Weights of a small GPT-style language model, trained from scratch on English Wikipedia.
Architecture: RMSNorm before each block, learned and rotary positions, no biases in attention or MLP, untied embeddings.
MLP neurons of a small language model. Each row is named by its layer, matrix (down: output weights) and neuron, and shows model dimensions 32-159. Each number is 500 + 40 x the weight over its row's rms, rounded and kept within 0 to 999. Numbers have three digits each. A neuron's up and down rows have the sign that makes its largest values positive.
Before each neuron's rows, "fires before" lists the tokens most often just after its 100 highest values on Wikipedia text that the model never trained on.

fires before: "en", "ing", "g", "f", "h"
L5.down154:541449484493480509502507521480475512493416511501470477490430504424445531513521495491473505550526516483555508527494434442564524488461501463524495502502535586511520537559636535488536520491485457568433434518513546504526531514523532517474500540538498521474489482532415431502495535483521535516483449505492528500515563429529546451547457580507531548496417506534512541465490507508505431586546

fires before: "e", "p", "if", "b", "er", "om"
L5.down421:490523464530485483489464445513507547510449544486516577458550469495438459505441408490458513516517476477479540487509599555553469521464498462518608492503445480481472483501518487520526554506495479490427559452553595491466469514424514464478512534552498545471530517511532540467515532552510471468432514473514533564569535518514494486432551537560515498439461508437563491520480499560567532532510

fires before: " Y", "t", "en"
L3.down518:500533484548513494460523481548531429516518544507474510490462527424480514461429510494515594565460474496572516558529502481453500552502465475473591478495448506507466462463486494444552489569536490530507555467525537445558495452511598507454491479477514499516500449482450511533444558498498499531437436460519538569519581406496501571544458445534484551440465478470546516450505503581582486533513

fires before: "ation", "c", "ed", "k", "er", "ce"
L2.down700:542523511574478448497542505504513400488513476461540476410430611553456506481511566477505508448449525410496499468548526471539439478530540528477471492543539519460513533534473485489530469483438472375455535570498459491454509525467476567487515394465536480594439499504436513527553465440515525531533431520524480547452523471484469459535518518445480596457521544551513496479471527442467575458486

fires before: "ay", "ac", "an"
L2.down268:537494509509516509528529447505543481474402480526525564518521566442481497478429424477508491600474466439543526428493530545564543590553502502515475463532536484515488526450503510513515545516509512472469542570509528490508514494591546536539557540525422523538444480459522516547408542460454454551554478473495522419455519517446497501465439502475524498496520492465517525490500504453466450535478

fires before: "ou", "id", "u", "and", "ing", "on"
L6.down395:408463484453443520518542481468480468528409481500532422522463483500537510466489480517481505503507475513508421540516412455429582484480445520598534471514463504558513497446521615467556474483514520517486490507517504453497580405492528510492552570498534566442507490513476506478506520496529492490522488486482501505494548491423487510556535507479453510436458497483495499472462504495554472544546

fires before: "en", "k", "ation", "ing", "e", "s"
L6.down277:518506483526520455531468446582488485571531479540534495484489560474534501470510552517496500456497471500569502463468463565457491525524493470453467507540459461498548544459496481516484495531520507462447555495555507514439493418513500518465431451472543482517403510508427588489507424550559456520502509471535517463442513519486554447505567479460519555534538486546467481486464531441509533502475

fires before: "t", "r", "art", "ort", "end", "he"
L2.down121:537477531496521498479531449482501329527458499526511552522400496507431498492446481434555576475523539503513575530406431507531496463440541487566542450606457525454484543481545541511467443492519470486473489533355558547587490568480554522450558491478493492537478540483513520501507506564518545500543477514515520455475446502495501445475502549490462567504542489492559507516492503488478509531511

fires before: "d", "le", "ou", "u", "b"
L5.down3:485433573549546444455508524478431491462486517508541487541526490499506488495456496468508423582523486484500544431481399503556537489558482543460509425474458443521455497559494444425512543496499526483479525509496464525488604509562537532513623497456523537492548487516466504458453556520537590459568488466447483484489530553410515495503507445535489575438507425463542528485501503494547481542562

fires before: "==", " ", "===", "|", "\n", "="
L2.down205:499509501445484529446479468483478546444472538491551455535529480499482435505486464436563506476470480425533455565527512451467426435565490516445572534506525465501480511491528576487477531484556551539509530480548576418535453489494566505498444582513463586568461486447518499479541471501427509493456500420587478533513541421537495492400475472467506517502430474506520488527530539458456513490539

fires before: "t", "art", "r", "he", "ut"
L3.down89:570473511443454418456493438442460373526501508510540466505491467381460487511543577483507475525538536459482524448465459600455508526419483485499513485610476580533464513512519513505483464509539420501502575522519527528531532488488530472497501485538460495430416502470479494444479528429497529503511498487596440504521528464426529494477521437540429467499544545502611507505454540441505495529586

fires before: "==", "===", "|", "="
L3.down694:529509464507482460471495527532470496473416513494472514547563440463456518521570497460524475475487459531517458489521546515481421437573531512537535521473530423510478492500629575540477496462501535501492465535510513508464474556472536505539525552497452549472497458477529412483573429514475528521511520456578510480505537510518500500426491492503529522515460469528531500568498516466446552498483

fires before: "p", "er", "r", "ion", "it", "ur"
L5.down656:521541535601447514467534429522468436488549516536504548499512496466563491458486429466470515513490521483481518524457518524466519528433506522505489480540454494535580512488461547450494498509551500488466459450444414434513444537537509491493537486481517497551487494515469442548548455569485526541525480446505514501561476567479456478529502578472589480526476460461463485487492489522498538490506

fires before: ".", " |", " |\n", "0", "5", "4"
L5.down234:450533500479562506512439473485615466417561505446560463517510481486511537470468483545473542520467528434469523491496476494445521525426494439505432513510447518434530542524517507594450541458468521496514479559560531424455530479556444418470519448503467502578461547458452508484499458491414506497532568532543480583514482541457472525532477424464549481515448550551482517480542502483502486425556

fires before: "e", "s", "t", "k", " C"
L2.down510:541536503532515461527484477521533461577505455500521537486508528415527489506519486531478521556492453545519531471473466482433514455546507490490545511463524542487471486413488549549503435518523501499499518515528508543513490556542511485425584534479472507481474434499570500468406474495542419499445527529493528508551530471481591522458524501550460476453486410549472493453528517514547503557475

fires before: "am", "ar", "il", "r"
L2.down143:506431478576462536448518471440499556502446484483639514467489554507542520490445435505500515502517573472450439569514536472480526588609481576539527478433495458480538563524487439477528453504441437446486525526436529425505503522578563470392436438536474511425435489505482564478503500512545479530516476468431473494551554504546504477476499476470481558472516575515493538449459561490517523528446

fires before: " ", " the", "3", "0", "4", "5"
L6.down472:548554496541551496536520407497429548482514519431444474564508553451562507514534437490526498453448527502478542558462435458540529514538542529508503526527474496473537525497473487445512492489574552534504481479518474504527525429583558531474488480474478550515500570459446436514579475476422570509501562508546503546509492581489528508516506499550398505545435595526424499499565558489501518485557

fires before: "ct", "en", "a", "e", "b", "am"
L6.down240:461475491536493478478526496507473536496570475418476448555511515467504474482552502513509554528532466467546500536563576502481465463554454487469463504512519581483494468462599585578464498580478533463432521522537479518573477457465493498491537474478578484512475542507474489537514461490500536489522482490503588465498590535535533498527474533404515459505512471531505553467500531490469517474579

fires before: "==", "===", "I", "A", "The", "P"
L6.down83:475540510551536582476413565463515511477478480497509451558515489591487450470477501541471528500425477553474469518515523524499501443575542443484479428539474452474492476519571523456553482510489515487465413453459498390499433444529498516524495456491507570487458535526492460515513426528461513490523562473557458480538602499515506469483479531499558521480468481505551494516518527453520525560597

fires before: "0", "3", "2", "5", "1", "4"
L6.down3:442532538464519446594456524478557520477511541418430579470530548458541566459474470506494459532514510516493471512505459512503511522460503535455535496478437453472464505511537490497485465481537520503515501489512462483545577573531549475463461516460488493521511576572544491536504516484429510528518509552512573508542510510469523489539544469513527457574454552529474558623515490495490481529540

fires before: "en", "f", "g", "ing", "h", "3"
L2.down475:547537536517464608479450454467473478499462420459556492526513416495468432475529522571473537525431439473563556508525516557491541492597474478487508492505496562459522523500514487489508488578545502523525575462454529410552519539485485510430472532555494509500440469517546414499430465479526491464473447479470498497452441480508497503528472524453514497487454460576506546512450491537562449529497

fires before: "ay", "ac"
L3.down482:458493491486441512485565460498511475528433511491572541467547565503487514494449415455559557533439454505519514423568566528469523615510494479502388470444533467504504539446494519560527517563522495463484528608510528570509485491555593522550540533464458544538465532501463497524445481498435543568535499479472436403414577556485465495441482470468523534507510520455493530495467465427455471563505

fires before: "th", "t", "b", "ld", "l", "p"
L5.down451:423466502522560483525515487514490566510469528435513505506524503468467418524557415449454498546538478485490509483513510557568497571494458444473457433495469514495550544507514466484459475476423418497454517509467499496578444524517460471441446533499560531449427504473539510523578496473487508525470430496576547533502526452537507498414444506483558516489499464502529499524492583483501506447498

fires before: "op", "p", "b", "a", "her", "c"
L3.down465:512440506464509486511552508509469424482598551448508510514555517507443457422443511452482609539494528429548488461574556478497436453464527503480500473542507547611531458499565495515478527446500521449483515487543473488425536457533443418491484542531491494483552548514463481503422456479492491518519474435486490455513497520516481515484515502477384512556489471455530481477453496532555551502540

fires before: "ay", "ac"
L2.down38:508527524484447538532566491499511494474487464570526514497583627492519520449520457470500580559425468533475446381530496564522468500557491498470471492524544563491434519463474507475516500585450442459540523565457555405446487500454556557518515519520451547519512474492458521464478489485502511536516524527481469492520518582511488498450456510521529548500567525472525513450505472541550487506560

fires before: "e", "al", "or", "el", "us", "up"
L5.down224:444518536448552473537461489461559495505471434474384511577464518541441529478440566476544476546496481507492515531462541526435505461469520491533525468490499550472502516467474508495452459507477493446435521505509445509494545522560446516442446496477593502491487491516596458499546490529462505571570537484448502522488482480469499514519467643575524514459491447473505521524529504401490562476503

fires before: "=", "==", "C", "===", "|", "M"
L5.down322:482532501530501497458505517606496468517482530491544486423592432521583477526505481477503512464434490517492400534544560580478496555529515541520541500486486456541498494509552530503476534512529509513516507508540547462443498502445549468552517507451499575528539445541542456493531434508452467491591560514567478509540564462555484552514539559506565477545479456493526539569512509485379526481518

fires before: " "
L10.down295:484445481501469555483502437543560514474526488534560525452489505430516523443507491416468481498499510530462417487461457486473450506509438506515593458567497598477474477429594473492509536570570507511549500441527516567573451509530479497492564553528454466549456466445475497522482509567519516479587474472519491543504509512509454551519471508488491545514499495440509483498462518499476521506502

fires before: "e", "ing", "id", "y", "is"
L2.down375:507503505550512474510580500491562397506463485473487548465584497427488438466488510471493477462552517499490503471507512515508498500507422405522509456561531546431452542476497557464507489429501499471567506433540441487491543502536524464505523475453579516539472490498486469527489510445580510524474460481510514524547500457545583454609406527425450565447471559523509516472501462531559508554493

fires before: "t", "s", "ation", "er", "ter", "h"
L5.down233:487466495504591426519535469539510492565557564471525512390528482491553508487438527581528587476506508526573549524486494521499542478423542495483502519479493472512481456432473473469464450485543536488442451533494468474473482500525447547474475454507513442463461479465517536496504475490481524517547513528544536513510470493477539504514545483551495555500517501574549463494500473488481509479530

fires before: "r", "er", "ur", "il", "re", "n"
L3.down499:538511480520512533433517438559452435495513446469545544444468522403533466451519436483451509528501445494441445464491530533553523557468523524490460465421530530540563522548440422429513467509459470434507496493482506470455453506483494488443456530492452457559475557500549490496560423491561466597573486453506518483573554516561480509447467443504452448519516478458462468444531545546526531564478

fires before: "ember", "en", "f", "i", "or"
L6.down74:519432498463464525503506534524494546498440500553571553513501435387498578463474515559435518487440490556503529517476474471492531457550459429522512496465514536489572545549553496519466486607500501530574479572441530574467492517543535509541446549492500574498502566523528469523512526565514483567483476535550509569462502473538521463520478505482506447566467498513524499582451566553549513503616

fires before: "ing", "ated", "is", "w", "er"
L6.down51:514511466499495438577492487496467484525555509600467501515514420414502523491481481455457497467524518558478529453471520524443453427581485438490539503452476505482563486542482446528456540470468555477504578501506469495513492445448558505532526488462589507509469500518522456505442514458496425518456518540523528555488489471458505480536485523491434485446574482486520497538530487529541584523551

fires before: "z", "d", "s", "e", "or", "am"
L6.down363:470433529473483447551483472539514549493486476479461510526447578562498515415443474418440512591507509489442497514444526470503478479559532499549479434476527495576507491578511496514485555496522552492455517444445418479522528518466440491445480493517511496552489512505544496458607482453509498507488521519462460531473458500445538402461525446500494507443531488519488474431506467525465527460561

fires before: "ust", "ember", " ", "t", "o"
L6.down112:501490456486515460485558480548558520585479475464502498527523469517515477491460476515513491534507421573537480423489497450451441519553569566502514484521532474533549504506534455485515536516540462533510509393465529537440500532507519471483579494491456463530457519527481453502487484501544514452556515511468502414550590487469440585548599428542465509487489481466486535438475510474467481543494

fires before: "g", "at", "el", "gh", "her", "ter"
L8.down668:532532504512510554491551520445518443455525538496428460449420480518471487562532484481548468527554530524498434453492534468576494540457477532455497486543436509512463494455502555517466425514506523413493520601500515460470502439511561472567545535455517480528587438491450485572494459521496431519472471480440455485483496517441490509496500522513430474487522368525485497554489513534433489558570

fires before: "or", ".", "he", "m", "ut", "f"
L10.down166:468457471563498533495483478464532448526504510638551499550472495493568502431499485549487432550557438530483505469529517467547527436540424484453487557427460451517560502459450574486455506492470506511530506573435534501450510464521482460503484443498536555463512457449560505535462450474478481527462489470501507496476488505495551496519487494522590490507509527463548487515448538562506463506524

fires before: "==", "===", "I", "A", "The"
L5.down73:435479513448442537472479525534505505484516478507468413582471474521488553489566475475504500525465445540528452542466523558529551500583549474452508440533489496517445504567534564508503495535508548521464498464463480296518503467472589521455452523482526460547464497518490466450527478462471511541560523457533538483521498505496535430476456492436526489467533540500490544509486520467516547415542